Weights of a small GPT-style language model, trained from scratch on English Wikipedia: 14 layers, 3806 steps.
MLP neurons of a small language model. Each row is named by its layer, matrix (up: input weights; down: output weights) and neuron, and shows model dimensions 80-207. Each number is 500 + 25 x the weight over its row's rms, rounded and kept within 0 to 999. Numbers have three digits each.
Before each neuron's rows, "fires on" lists the tokens most often at its 100 highest values on Wikipedia text that the model never trained on; "raises" lists the tokens whose logits its output raises most directly, leaving later layers aside.

fires on: "'"
raises: "an", "er", "ised", "ized", "izing"
L10.up908:509533501524512524487500511568512490523498534477468544432533481490479525506509549475502504543482522530512524521488501464474478532515520491446509502530517538510462540508472491527493491553492477505490514476501493490512525510485533472486482494493579527558527486525531492446480495494465502454515534514490485445502497525493467525472505537485534503526508462537502447513515498480499499493463
L10.down908:540511510516487497512490519501483535494502492471516458508489493527531470502508542527482526509503438528513519526453477513512541480497485493499523502422511502504478508494485449489511473480506512517476491540470506473519516502526486477480501530483546530475506471538529440472461494540515483531496483483528476520503488493508482534519481532501501441496466493454490456509527509491484507486522

fires on: "\n", " working", " work"
raises: "ature", "op", " Series", "pel", "ache"
L4.up604:533493519476480461497503492506460515488536498525533522521481500519490487489555452487514499527520502541519496488483490468476522532528486506481513547538506486531449487442528504536512479494460454476510518496471514476496489486509476519487474502475484453505488500506494542505474550483519483519426487506487531480459520498508558507491496460519471498495517501531535497498497515492483506484520
L4.down604:504537532545479495490476528513440469458509528524498498474484511489470505504472513515503557475505507540459446539499499496497525528479502471506537463514473505495499527508458479472488503484532463457449523494526471465511506543492482457491509463509532487466460500491507535496487512496499556537545517499547525506485494523489458498496470518473524508483491507475478518496488493506503531525507

fires on: " |", " –", ",", "|", "\n"
raises: " Melissa", " Jennifer", " Andrea", " Amanda", " Maria"
L10.up758:526472528502456536465488505487461499516528523460507490500484486542493519516506528513509506466487508471517533497478512494465496501487504489489485487492504481572495499530520508504515487485483507488485448488488485519510481513525527470478508527438518485550575502485480487525510475473504500490485518513493539490477561468494517454480489487495546468520485474443475465523510520511510490496523
L10.down758:516481486515533535498461514519501531484513457487544505535477471502494515503472535535545472516499464481505546504454455465502508522513509486488540471475482489515536469524504498531523527498519498490564493501458524509527520535485528475506440494521510467546512493547491507514497462496452465463468540504501523459474528519514485498518479471531478502523505501485527486522491491489495539528522

fires on: " |", ",", " P", ":", " Radio"
raises: " 3", " 4", " 2", " 5", " 8"
L9.up320:518524500485525537518509486566491538528488539536457504495452473528560520485490475519513469562525551505468436522489475508480503534478481512501463497500472487471498518499525510518463485499516485502461479519496500481498486503510529534518461460523514478494487466501471475495493468457475503465525498513479486471479504484465486505471533486490531470499494465508533501504489477473514520508479
L9.down320:504460505454485474500539478505507492466485477538488525525478490527510483462492509494497463472495446527536562475507484457495483539472545499506489522523495467511502488532501536535489527502513481518502535503504525486501481489483502465518478480487451480446453521490502485493534498499442486511504478483565507537486503495473505538520484506506452487521512505489516508542486539501514502474524

fires on: " to", " reached", "ing", " below", " above"
raises: " relegation", " death", " defeat", " victory", "uit"
L4.up174:505514492474516498507525499516506477519510525499520500445501534492513470468519564485521513470476488531495495517471492462538505468491475533511480507464496517495484472474494491534498495508493488480483505495496499493508519510469500484540524533498544540486504496483487491518498490490523524478463510485514566466469536508479525485506475545540463481522504518525524466498492484543499461490483
L4.down174:461520522466511469504490466447478543487487540493486510536521503507495475512508476435498495495551465449533482529487506549468486476540483506511483547482489501502528505516518545516503491495516483517525511496495469524531446497487452483513484490515509473517503513518526528487469541523518465474505497498462525520486484492480551508466497465487523516504479502496492521491511467456503486464519

fires on: "ed", "le", "re", "red", "en", "s"
raises: "ade", "ion", "ial", "ette", "ions"
L3.up1237:535491516446505502485522515476482507521528489563488484476521497503503520535551475457482484505491493524466473526473504467505482512492498477522511501466499495480520466491484495491472539538464470497486494483473527480547523545493476515506473486552479488470526474530465482499492457561534521494512536496484509518530448525490467539484524468491487502495495530525489468500484485493476559509498
L3.down1237:481480550481482490468512510493527502468504483495499524441450484472525488527540551524499494449468497510508490467513500475516495530496473462485542521512506488483469498505489515470537490486470493522514532525542464548514506500498467527477492490527472499484494483480542545459487529498550532458478516518511448485477472481476466508510533511472541475503488467512514490503473476476501496471516

fires on: " March", " September", " August", " October", " February", " On"
raises: "ions", " Census", "ity", " 3.", "ly"
L9.up116:486510524456544528453500528521483484460491471541481524460511501516501468513517520476516489446485492537463451487500532460513518516482531494455456518496480433530516480501579479502517522494481494459475506490465517490504491502499533536520517495522523467535546506433482469488458479500476507498497475503530500502511524512465523411504530499486519495535465522480499503503508538475513487448472
L9.down116:511503491526493499465533472491495497522517460509484506468452508491483495514496494503501539482474485508503543449516512536517550526509477405518479517530505494512495465510490504472472497504506531518500477522537479511519518446480505543496482522509555502512457473528515500504534539533530537571531529482513478515499482509449467493506519528519461468520512538499537449477466484478509508490524

fires on: " of", " in", " to", " for", " at"
raises: " this", " him", " it", " these", "ments"
L7.up249:493517523475470517514489482464492511501484527532510490489489528500485548491547467538475500468441491467479493493509468499516476514487496547501489522528502468504488485495487508492486506499543503540526476517495500453486481474499497526481499479509513499466484493498504459501495523489470514501490507534494507506498509466506524492493514503472512451531513526503517505492530525483469504444486
L7.down249:464536500484478472519489488489517478509500516478497496484474503523483525528510453485481533488521511505491541452452495437497462505522501463531479488512502531492499518514493560486496506504511531493487451465494518519520523485512442498498480527484469487479489494484524496531484485511504483495499476524486450504523463503528461475555506497530477522490544495479473492566536504522448492497507

fires on: ",", " (", "N", " the", " Co"
raises: " 4", " 2", " 1", " 3", " 5"
L7.up397:498509504492466487495479522527455507535487562527491535476512561500493523482507527467492497481504481469504506511521471505478494532475508550491461477516498450489515530512510480507513496530512516513520449470468522523517509495494536490433432515485502495483515527471504517519474476500476519502511502497543567513512539505471503487502514497536498467544535514503534513523503534539491508452490
L7.down397:511498486448474505491491480495524490485514510516465495469535524488472481519491536489532482478509496543516479531523471451479498538493516481497505498471520516501531518561483456504513474515514491456533497500467495489492482501466497473444483509499486494474479514519450520492495477535509569535502492514491484538453491488496499564492479538532494510491517505500493499516527532467522478519486

fires on: " \"", " as", " is", " considered", " it"
raises: "so", "the", " another", "one", " it"
L7.up327:534491545498486533499508524485469461518495560515506516476444507495471476520520510528502521452470467455482494492533490518509490545499458471487469520499497512490501498522498504467491489558545482479476428514521523498504487531493549428528544490505494502507557503501479452509480513550547459506473493510494506499500554520447499511523476515521528453484511493543500494492564491505505547486515
L7.down327:469525508489509470459481516498518511470499515483491464476508491494543509476483509526504534502489472507470522493478548526487464535470530495491461517521506476500458523536461496478514537517488495475543472501469552474461512507499460497478487479528503456476462470507566500474489525497524472486506499543537511494534449471506513478482535500489509479546506484489502456500458488529474478506524

fires on: "\n", " \"", " began", " ", " as"
raises: ".", ",", ".\"", ").", "\"."
L10.up690:513535496536535513482462518521478522513518529516499523492508495556455488509492465485505504532471538495523499513496491480474449520474476522502478487509484478509496489488496502502500517516489482463459463471478533493528521492490492525472484502515476522475502484494483500507506567519506505482440480562495535485505519570489490461532446493508495510508493490532554460466503513519508532478480
L10.down690:488519506582451494528466466524506482499513501517498531489484506523522495454485506485449506495527510484556521488521450535513505477483505463494467494456504511510512518501497529454509569502463542524491484495501501527470517470471505517458462485541495531485474496531477510541522547500550498520588495501496517511509485480482474489511525483524465482492507514482463505488487508533533478471486

fires on: "\n", ",", " Al"
raises: "\").", ")\"", "\")", "bl", ")"
L4.up866:537489571476498524469511507519509494481487522474493497481467476495471510460535495489536512515465494490460522552500506526508526502504510514498553494489462482469525494493504504521506529481537521526493467505504492519495516460513493486488479468502477479442517524514491480525499555469474479453480525444486562493513468490518487515511519478472472518480513516528556467485501482489509488504513
L4.down866:495535503529534429471537511460499490508473485516509467522494521476552476453498479512513512502529460518524522489492479430488494473518499485524511525507536532538475485528501538493458520519444489522527523497479490462491488492492488496463481518530517526485493473453529484513489495525534485487485510496555476464515516531540528513486554490504542473543496490500501514546520497509487525493449

fires on: " but", "or", "s", "&", " than", "rap"
raises: "ised", "izing", "istic", "isation", "ize"
L4.up1120:495493514497508531528521513546479536502496503509510518465529527474502516481512496495480529477487471489497487498479507505497508494502507516508481472528511478495510478460508499525469507525511510505550464527522473522531522493488553467510478497554530487516532499487501458473508514470483467492457535499513503460453455509492513450481549528466492459535521468458495529517472474467511519510474
L4.down1120:465528500526486464528503519467490488483444526495440484505485493523464498504538511492537531475516486493480538495492514507453470537502475547512482499516506481492489472543483492541483478516525503479475507539485522509537470505492466507480495511480498528507499487496517482491477501506482454485526513482499455488533477538511533532516486540499497544491495471526517441507485491538467501472460

fires on: "C", "B", "S", " C", "P", "s"
raises: "old", "ens", "ne", "la", "able"
L10.up907:522506522511558555489536540499485463480475547521482495504462503487485532500500465486497489475491507485513512506484512504531520514463456504491476469519468525540507509467524504518505457519534502482498473503536483481480521480496554458535470507515509501487503512494514507477506480526438474488503542501492510482445570515506493464476509460522506465501477445510511518535521507481542503481512
L10.down907:503499520502535500531512529491471526460503503511480479515501490488526486504476508470469452504512491488505484490482548489505511511469494481506507509494513488503525524465470474436492441531499479490477509495498494513475482495508519478470499488520480534485494466522497514493452456528516513510505469518442499502493523448541471505517520502503496523519536490504508487488483547501492513491491

fires on: "\n", " ", " \""
raises: "By", "\"", "==", "====", "Professional"
L9.up712:555485525485490483481485525521502463512526501557504496500458496502552491508492436513529520499438508480493481504454532501494469476477463495478471483503471470527475488505539504493519538494491516491494479470522513507512526510476495481502514516489499492499510519474527491504495504458477469518476527494523535464515509483505483509491487485481480474530538483508495465515494469530532479539495
L9.down712:524497489534507527491511511474509508524492486469502510498500496520453506508491467467502478560498462460519484493484508517455466479543489470541482491528439514469514518519508657406468482521480517534507507527456539487510497534506513499485501504515477482515507501495464505493520498511479496498502463493505486484518454453491496513498522481495485492508491491471508519522479503490517504462487

fires on: " and", " or"
raises: " create", " provide", " bring", " reach", " serve"
L2.up224:543563487504485509501461517533479442535521487488531523488500475456468559538513489536511501501532505546508481517495495505522490545470512553442479526539487497519512515501486507471484474560475464499557512542503484509482509537488482534464457459474504487452498498485549489501542509512509520483505494494523511486494507515465538476487501567541532465522454477503524500509487504531539520489533
L2.down224:518470484509506466468553470528484520471468514525558484509530497532520500489520496529546477514510506476500491484519488497487474492542518531483504499472508496501527475467514453515521484500518481491480498461492482474502490513542439485494515513521506483538520505525494473532480537517526517490477505470536488514470512483538529485516532474511496525453483516504546436476497532459433463494478

fires on: " A", " O", " M", " E", " C"
raises: ".", ".\"", ".”", " 1944.", "9."
L9.up952:528554493457478543471522532535456484544522531510545520463491492496504532525484507477500506505525497479511509493482433524494468495511504491490485471532461492510490494490467457496490521497584538516527513496515515518473460462520527439530457481514483484528511506485510525458493507479526484489510467533469493508528531512535510496499493481479488503514479485501497507533524451495492525505501
L9.down952:525465503496500512521464502503499526482539465505496486512480493482437455524428488569498498519476507534517509506518493482524498483513474496508477524495470484493510491478529500502500551491508490499512485493508554510432518484518483522469437544513503527495495532546484496502502491461533519536534531518497520515502491513508488511546506503523495527504487471519532537499469523443503475510463

fires on: " the", " its"
raises: " other", " way", " part", " Result", "sim"
L7.up680:523510508518491489479507487490448482517455556543485512462433548503490503482484482516534462467497502518518479557528475534483481507510457488473472484558484526502478525510488480521429501486560443469521496454495473500519505512477510451518508511509515475490518544490515498479536460475475488511464541457480507481498522461496525476532532541497516500538474507501542466481533471507539525486472
L7.down680:495464525477497523562504492481480566507571495503523482508549497526522478475523533511504469499511520485502456468495487507457505501498477509541450465469551536491505478443493550543501472480520493439470497469446509518477509458498510531453512493501490477523529492502503439503499506503512504516533460485529485454444464503475474507482527454508521525487498501467499482530504481500564516472515

fires on: "\n", " 7", " Genus", " passed"
raises: "=", "Studio", "-", "Geography", "Personal"
L3.up242:508497475469485531482521495513475471460478490481519512517491500523473523526477462484475512469503512536536505477469505499481493519502457507518516527503513475514475488473532495487508472507549485489513509492488514524470476511437501517532496547486534499541496485507470491505525486504533515525490482495519542484522524525468513491524553474482500509538500497507500517484474522487516466501489
L3.down242:524506501490510471524523490580510534503494519506488505489464493522493505488533523483486470480448527509540530462521505475498477505520507468540476501495493469465494533510503632407509484491512471493519474508497523475536477514491499511504476498483509475526476499501463466549494489501513463487499475514509513491523487496494522506478482441485482528517507523514511453532439554493528463509521

fires on: "s", "S"
raises: "ci", "election", "ign", "pin", "ister"
L10.up344:492529508499498559500544514528477437545493497552494508491513542480464473527472490474484467476477484506480490521475499512509492476496470523517461527504483487515526498488494487496515498513500517521499486508491523515504520503499536478529531481531526487481553506515474461464528447502521503522456550527464496509503473550491498453487522518464511485474488465456534500536506523491506523483514
L10.down344:523469482468470536461552501540471496486460460520502497475497502472531517516482495473497411488476458491493514493488467466565501506506528506513509476506533480519540467537476497438510495527488507476517501515542488478511518487512517484531509486527521503524531480495492510479483476467487495520482512491493537501475480479487535466486550524517519533483502490475519466517492484556498537490459

fires on: " |", "==", " 3", " 4", "\n", " 5"
raises: " 5:00", " 2:0", " 5", " 3", " 4"
L9.up102:518528479538516555507463503549513507535517522495501532515477488523503493500486508510508474532507478488497459493501478521507492516472471522492446496503462444511504477487478501503515544492494535512541483481460505479508476489473537495510508484478504476506496465502469464483501481493495508490494499494513515480515511490511467491508483504471465495529499469502518516489500471502495484476504
L9.down102:527488485482545516504492475525503471495512544526471541478502519451532480497491534520497477474490492526519491522458450514526566517504506465474510477502482536529482487480480537499474502525490457502504527507502493487525493458467457517478488483519516491460468549537462511541464535514461533506525491501528533570477486521464487521522489512508477478500532506534499536534490516471536447502507

fires on: "\n", ","
raises: "===", "Professional", "von", "Selected", "Awards"
L9.up674:522507537484504469497512529501488549518466488492485543509487560474510500494540467471519527511502464504503473495513517522520505521465491533502544502522499504498476507521508516523507541510455495480519503529482518475490494519444494489487496527533524472488501490526485446459512469462507506492493519509514493513503553481503504482514550537522492479513516498549446472493548481486487493486461
L9.down674:462534495497508492492498496493473518508542569502474516473480438497502492498429511512482465536491465505507525537493477496503461471486500539545497486464474543499509534476490549511465528462462525496494445517491521504477503529492517490482510458481486529507515511542531502530493498460451523528511496474471456522519508534492474514474498504475479489497496518534517532512536523502487485528529

fires on: " as", " is", " become", " considered", ",", " it"
raises: " one", " an", " the", "od", " a"
L10.up1234:488528488480487500493512512517479545520502500477535511511469496480467536531499539505493504455462505468471560539525556541487451499488485499468474483484510486498514497529513507509495462530508506503445474516524493523523526511498519482483514494481506465492565436552504458523493517523489443496455506489540543475506554483473507489475483509510531468487520491544504465463505522535471514509490
L10.down1234:520533507476483506543520506523474467507481535483489491496505514489524509486507527540469485492486495522475497465513521562489487540471536489481519496494489490510504532483503551540522552450496466479500462500487520518486479495497462504490537498495503532537482497491515496489474507510482495468476511512515502500561452528483523533515497504495523503502541492470526472473522505557453461487494

fires on: " the", ".", " 10", " his"
raises: "ure", "ible", "ose", "ness", "it"
L7.up155:553530541487536486473488513499518450521517469507482488478498547515566493499493480517485461480517486460507480477515491531460417491542492582451465512514510488519492486500528478506477522506480462518515523501512504511513504520527484522506535480496539459500523454532522466504504448530460514491496488503499497516474506487518484493475513509541515463503539486495517537475539475504505515497494
L7.down155:527513522485482494490481520475468544526492472536535473479464482520468479510510494427508530517456477528499507515484481497508474493510482454515535467512498467495514492524479556518511531540504518519471494490481523541526501499522563525480515504489472490423466493505514497481499526524514529472538515495473531495500530527512473493454512558506552505543520512445520447504483499501467502511472

fires on: "\n", " ("
raises: "\"", "\".", "\").", "\",", "\")"
L9.up163:499526521508526497495482508537501515507435489487516528499465465464512506497513473442501471509471533490535500503501474495459507513485490519507455532476477436518519542456521506496529516527532504477517483482555484533503506515474530495516493490496475492464514490471509485494504480516540509502496469497547501492495498511520517490469517488498500493502520484545512512520496519507452449499546
L9.down163:531536482545486434532509500503514486499525530520475521488472494490531498516516479480479505502484475546587459470496517499510458540572483507527478522504512536457514489498471552435467512498468488518475503508444491477492452524512501552485499452490492477528463470505508490485489523511502507493510504493476508505505502503503502535532517534498519526473499479504531512510506500534532522479482

fires on: " and", "'", "-", "/"
raises: " other", " surrounding", " others", " its", " Other"
L3.up300:520472501511523494476500474553469546511467489446502513488460530477484516535519487477500536464489460500522452480478489535497532498510507510483492473479496556477550484452480502502499511496509543491497485508509478499497542495515473497430483473510535499506516477494480502478555513521435525469450508473536493505499533497555493489465461538443453455487466515502485467492459539461467535498511
L3.down300:492500487515547498511508509482519500500532491531479453513499484541499472482489492500487486535533476493485537508484505492508484511500471467512514509496528537505457484498538506499478527469467468498521486520501497484484480482511534486499527510490507505556507464525500498503508518496481525485522477489505488520474480502452511482503507475457525545538494488534513500528511536515525446500483

fires on: " a", " an", " large", " the", " A"
raises: " wide", " range", " number", "the", " wider"
L9.up39:555512477505484512495460498526495530502472540514522475496492510476472546547472490517523482483466508508514465490485511513511480474521478534496513479524463512511519506514514472506484467465498495525513519484459508509518510500466514480516534530509547518508504513533527544463508484459548408526504533516532505500486537498516507527502506484514484464530469501483509479538478479490520486464551
L9.down39:502512504458504471467519474517506479526481480518496495549516527509531524478449462507516491543509506467525535448466504486474512489490503510501530495501486480494523442539517471485491495483493535497479496492495484455500460496477490490519505440543516522460495469513491529471511463528500471503491528485496519522495486560505433534497543482541463482518498447472505464522514499537477503493480

fires on: "\n"
raises: "==", "===", "====", "\"", " =="
L2.up186:516503500485529492486488503518493507508494514511512528504462482562481505541528517479557498471508457492494524505515496470454485488480515507513500490510494502484478512478491502464465506469487549533495531484501509502501469503452497483454500540491511476484502517493477503484493461571502525487485476513500520423470482524514531467481481498521556511506529473506543536485485472506457485526478
L2.down186:505504496466530496491466520535505498524511480509473478469491481510479464502525494534511504494504504473511486449447490529528518426524484508549468485496478489496540472484498559466533518483479471482444450522467499483506505479483489489552499514480481466522471496505505455489489505523491471506486538510473482502536475464522482516520505450502464488489509476540453513523535525464518471442487

fires on: "\n", " to"
raises: "===", "==", "sley", "====", "mod"
L7.up905:513526492500518476508473525504477498513494511514492561483488497549555528496494508529506509477511474496527530519502506542473458506513431550485489505529477498480517528487467511498516498491521457537491482514495498487503500465474485525491495471452526498541531476496491503475473480587485501482440521471523469468489476511547516454530545497485530536473516485474517499469488505511470493527497
L7.down905:517442495505502453520482528518486468497530494479487473472506506485509556513521466531507504501517509473503541457498509533524525510496530471496500491510492515502515508495536508505521523505518505487480416506487496464480522473515570511511520515512513523512537499499520498515498487525468521489454451531552478521503498456497461507493521457437475466525498490493483527511508501508500536448530

fires on: "\n"
raises: "===", "==", "====", "-", "ding"
L7.up1099:498540520514530439478517468520476515487449526492496481501473471495549509525517485478473504478466502557515514476509484500510510500478513484480519491488534479507445544482498520508535546484509450486525496463516512474494506526468548521497484536537531492496509541529517492472489498533521497528520490522526520500526529515449497504485503474508512492467543520529520513504491539517515485486502
L7.down1099:501480497476517491496482506521531468479525470503480484497493477466528503480464513454517481529500505448484514490510522515508507443484501492543496516439519522485542539503506517490504525472504454494519532516510457488489516536517515475458487489454513528527483538497529482516484500483518516483475509475523466453530457480499486482531523490506481493510502491507496521521499490478491523491486

fires on: " the", "s", " his", "the", " and", "'"
raises: "est", " first", "most", " youngest", "class"
L9.up979:500542479501492528499491534497474508522506535492491558470516534490489522516497482507484487507473497510509546530480548531472475520524492497480487504530517463519460503478520482518496554519476511504487494465507525483505458514487489455462486512502528497513540441484464472495492501483474500490496552476530540455453485461515489506508446462470478500497488468495532496485504497514528516511504
L9.down979:512535511512492505453464475489498483508492536494482506510537504462514487475525511493504484519489503543496494503479490507505462499485502462488502501530530525479501497480496472511485540490505464535535496492521491493532482522487478473509498490572483529484493497525541470513463506495512501506487510475513453454542464473449499499510521537481510498515473532485495548483559495514475495502522

fires on: "s", "y", "se", "able"
raises: "ation", "ous", "ing", "unda", "ations"
L4.up172:530538472497500480565484527461486472531525522554450503467497473502532525507541516481534502507499500536496457486523467490509477483495500496443482519518462479518504486491504505489495513544543513505504489438479482503487486503504503503519522497534478507530484469503502470472488509500509494480515503503500511465476540508477525515493535467526512532534500504499518531525491522491508508519433
L4.down172:501504490504523538466535484528468442492495491475505525489462500518516508505486512472471461515479475569544545499497525469534511522502527554444544498500522523495487531478486490466518497510509478496467507536520471511489566533486463522483495499488478497512473502523500552483499468512507525517481493480450550519498503494499486526502512510490515536479498476496525539492516440526472524538471

fires on: " after", " where", " before", " his"
raises: " time", " see", " she", " he", " viewed"
L4.up723:505556528482471505502507526507473518496468464492490522527453490530528546468449488484538451498506482501518500476506519491466507471512508499478513521486473519486501472514512504530524526503526510516549506528536541458496498521419493499520502514515530484510507478557470480480475496520463536530520493469519479477508513454508484498496487527479511491505524507515476453522526477471488548509521
L4.down723:559483489500495500453515573546481447517498485481481460506504530471474526499533491501513526505533517536507506496535477476476517503468480478488506459487499440463487501511519558536490499515499478476517514524509470526490471449498516501487503518525519498500504497485510514491514489496513534509431472496533514485486484508521541513512478481513489495485537511437455492490497484528509490468460

fires on: ",", ".", "—", " Y", " —"
raises: " such", " most", " exception", " notably", " particularly"
L9.up968:483509484503504470509475516496493469508465511497527488497477523495464494541509541522505529512475490512495522513534517486495494489516465493463461492537451456540459504517471508489518502512491497472491488536502484512507507531506573499522481508493495471504539533558446459473498494474483466544507504497530479501486524472489492452488523540526483489513507531470492514487534534552550456503522
L9.down968:493529527471499518522488503533505477495493471493494497504507528506526517462465471513533482539483478471513507502497525509490521499488513500535499482550526471436475441482532514531479515493445495553508499470461508499531465485452535480512472520510500488508456490469533497545567509525486546526515485539462513508523499454496502498500479456516524490462509522515486475530502475517479494497504

fires on: " the", " is", "s", " \"", " his", "'"
raises: " best", " greatest", " better", " most", " largest"
L7.up55:540514523443473522511528471477483527535495554477493532501496522476503530486505509509522532481482478527468518534501503527521454500477489504480488494506473461504486486478481512519505529526525488554421476549552535505497451519503531490487476511549490459538556460497490465452482505523475520520496477485530538448506496472477511476450509513500491465500468530506491501491555477549473496490507
L7.down55:535521476486537498491453557545474515499520506469522490507499516489545509476437502520510488500425495553435525486524537481491505506468528505507493467512508479487464484449507525506517522487511461527524516478537532509513471499526492488501504518519455508513505513496487481516557480503502491496489506516510482480469511444461474511525539489513521465504541479561483499469480551500511482527459

fires on: "\n"
raises: "\n", "\";", "|", "====", "\"."
L9.up1089:526505513524529503531467541474455511528502500464521512514469503474486545489496469486502503488449506529490518461520549503512534483531451494495469483495506480491435492524524507514490529514509500509514510486496523491500485499510539482539491537497513458502516471524461496503522539468513465483476485479504486446508481552497488527448484487534501475542517490474488493490495525515525503543467
L9.down1089:486552439497502507461544520491482447535542494489480529495524482535435507502492512506498520516515485482544500491472502519486492476486491480526475475481502503497507494471452562483549553483448516510476524494486518438516505497505513494494550527524483495494488464531515522513490524514536515529482473496477513492511495518505494474524499488529468514489509467501501436520509513500532505494491

fires on: ".", " of", "\n", " to"
raises: " it", " Its", "It", " It", " him"
L9.up926:483473538511479492506496482509527493472530510539549504455533458487520529511501502511564477495487515478478536515473459530528506438522438492455462532515470460506478511446458530512466534515509514525524488485536495496531496520475505537500474534509472487509463483461469462520503496493473484525480527510498472523503487525480527479505477459517489501519541505520487505523508489501526521481478
L9.down926:509518469467526508486504496503524507531474464501503495506469500538505539515539497506539500537507501489479505511491484483509470507493551488511538481538515525444479493455515694536530536518487456486498491482514493507510475519530527499459490443541497490503551501561506484504514482479509493468508498481499484454471471482485477494501552501476499485520533531474483464485543525543504472512542

fires on: " W", " R", " V", " P", " T", "T"
raises: ".", ".\"", ".”", " 1944.", "ás"
L9.up49:499476529518479509462523506507470443524515496527557543461513507541495560517481531478535541486544535498493510454517424491501457520524486493474489489533492481561490479505477500495494491500532491488473472517547510497490482497493561504506504512484496492483512445477525492491495514503484504519526528511492536489485553494512541474444534493493467504500489470492552523489538460518509475442499
L9.down49:514527470494511512507513489505510496475506508524476506506481511506492486496529443486486459506524507481532495520536533506503543502496494513536492565502495473439556509493507544464536528551489452473479486515524510501429474526480493509425448503550516476495516483498498533478494451504528514479513481510473517444510452534492530527554462504472513531504480477500490495515494491499467538520466

fires on: " No", " c", "\n", " Co"
raises: ".", ".”", ".\"", "ibility", " 2004."
L10.up49:494505527467510507500508541512440477470528526533479521493504510530528506427525481511470460490476487507534474499513507521486497473494452516513495477508481500494445526510459491531457521532529454482509473515491489447539522490488487513481507556483505493499537460470476479458494529517511477515517497478491507480490512544471463490443522555529478518529507480518541526511503541477468513510515
L10.down49:534469442519490492488460511523511481488533480503531534470510509501501462503481523516455535449477501503497515481494469514496544509517530498492493531441482499530496480492531518489536540508472469509499462514508489489456536506494492524481473498522565465472488474493534475484504422501501491509536506516469508511524460494497523488501491497517516525515481500507514487501521550427531560490501

fires on: " \"", " a", "ll", " an"
raises: "=", "Studio", "-", "History", "Personal"
L2.up951:523488543479517486471513476503469467494464513509522499509545474493479504557535502515472516499483507535529514519469466524477474496486483534522509540489465526559458530504482472486526507536551475496499487509499508477502519511472485485507496543538511521530497515499464550502513481480516473500504501508496533458510541482510530474553542465512558523481486508505478489519467517479494485484478
L2.down951:513507518495496499499518489578525497477504517492507475521491489501489498493508502487485483445473529506532524463513509470492475477499461472541491491519528464498504515502507616352497478500523485469505505487479536510523495505500502516515508495468509503540492496522475476559479501464505464516507488520494519523545495519482525496503487437476489537513524488509488471510452563482526464496535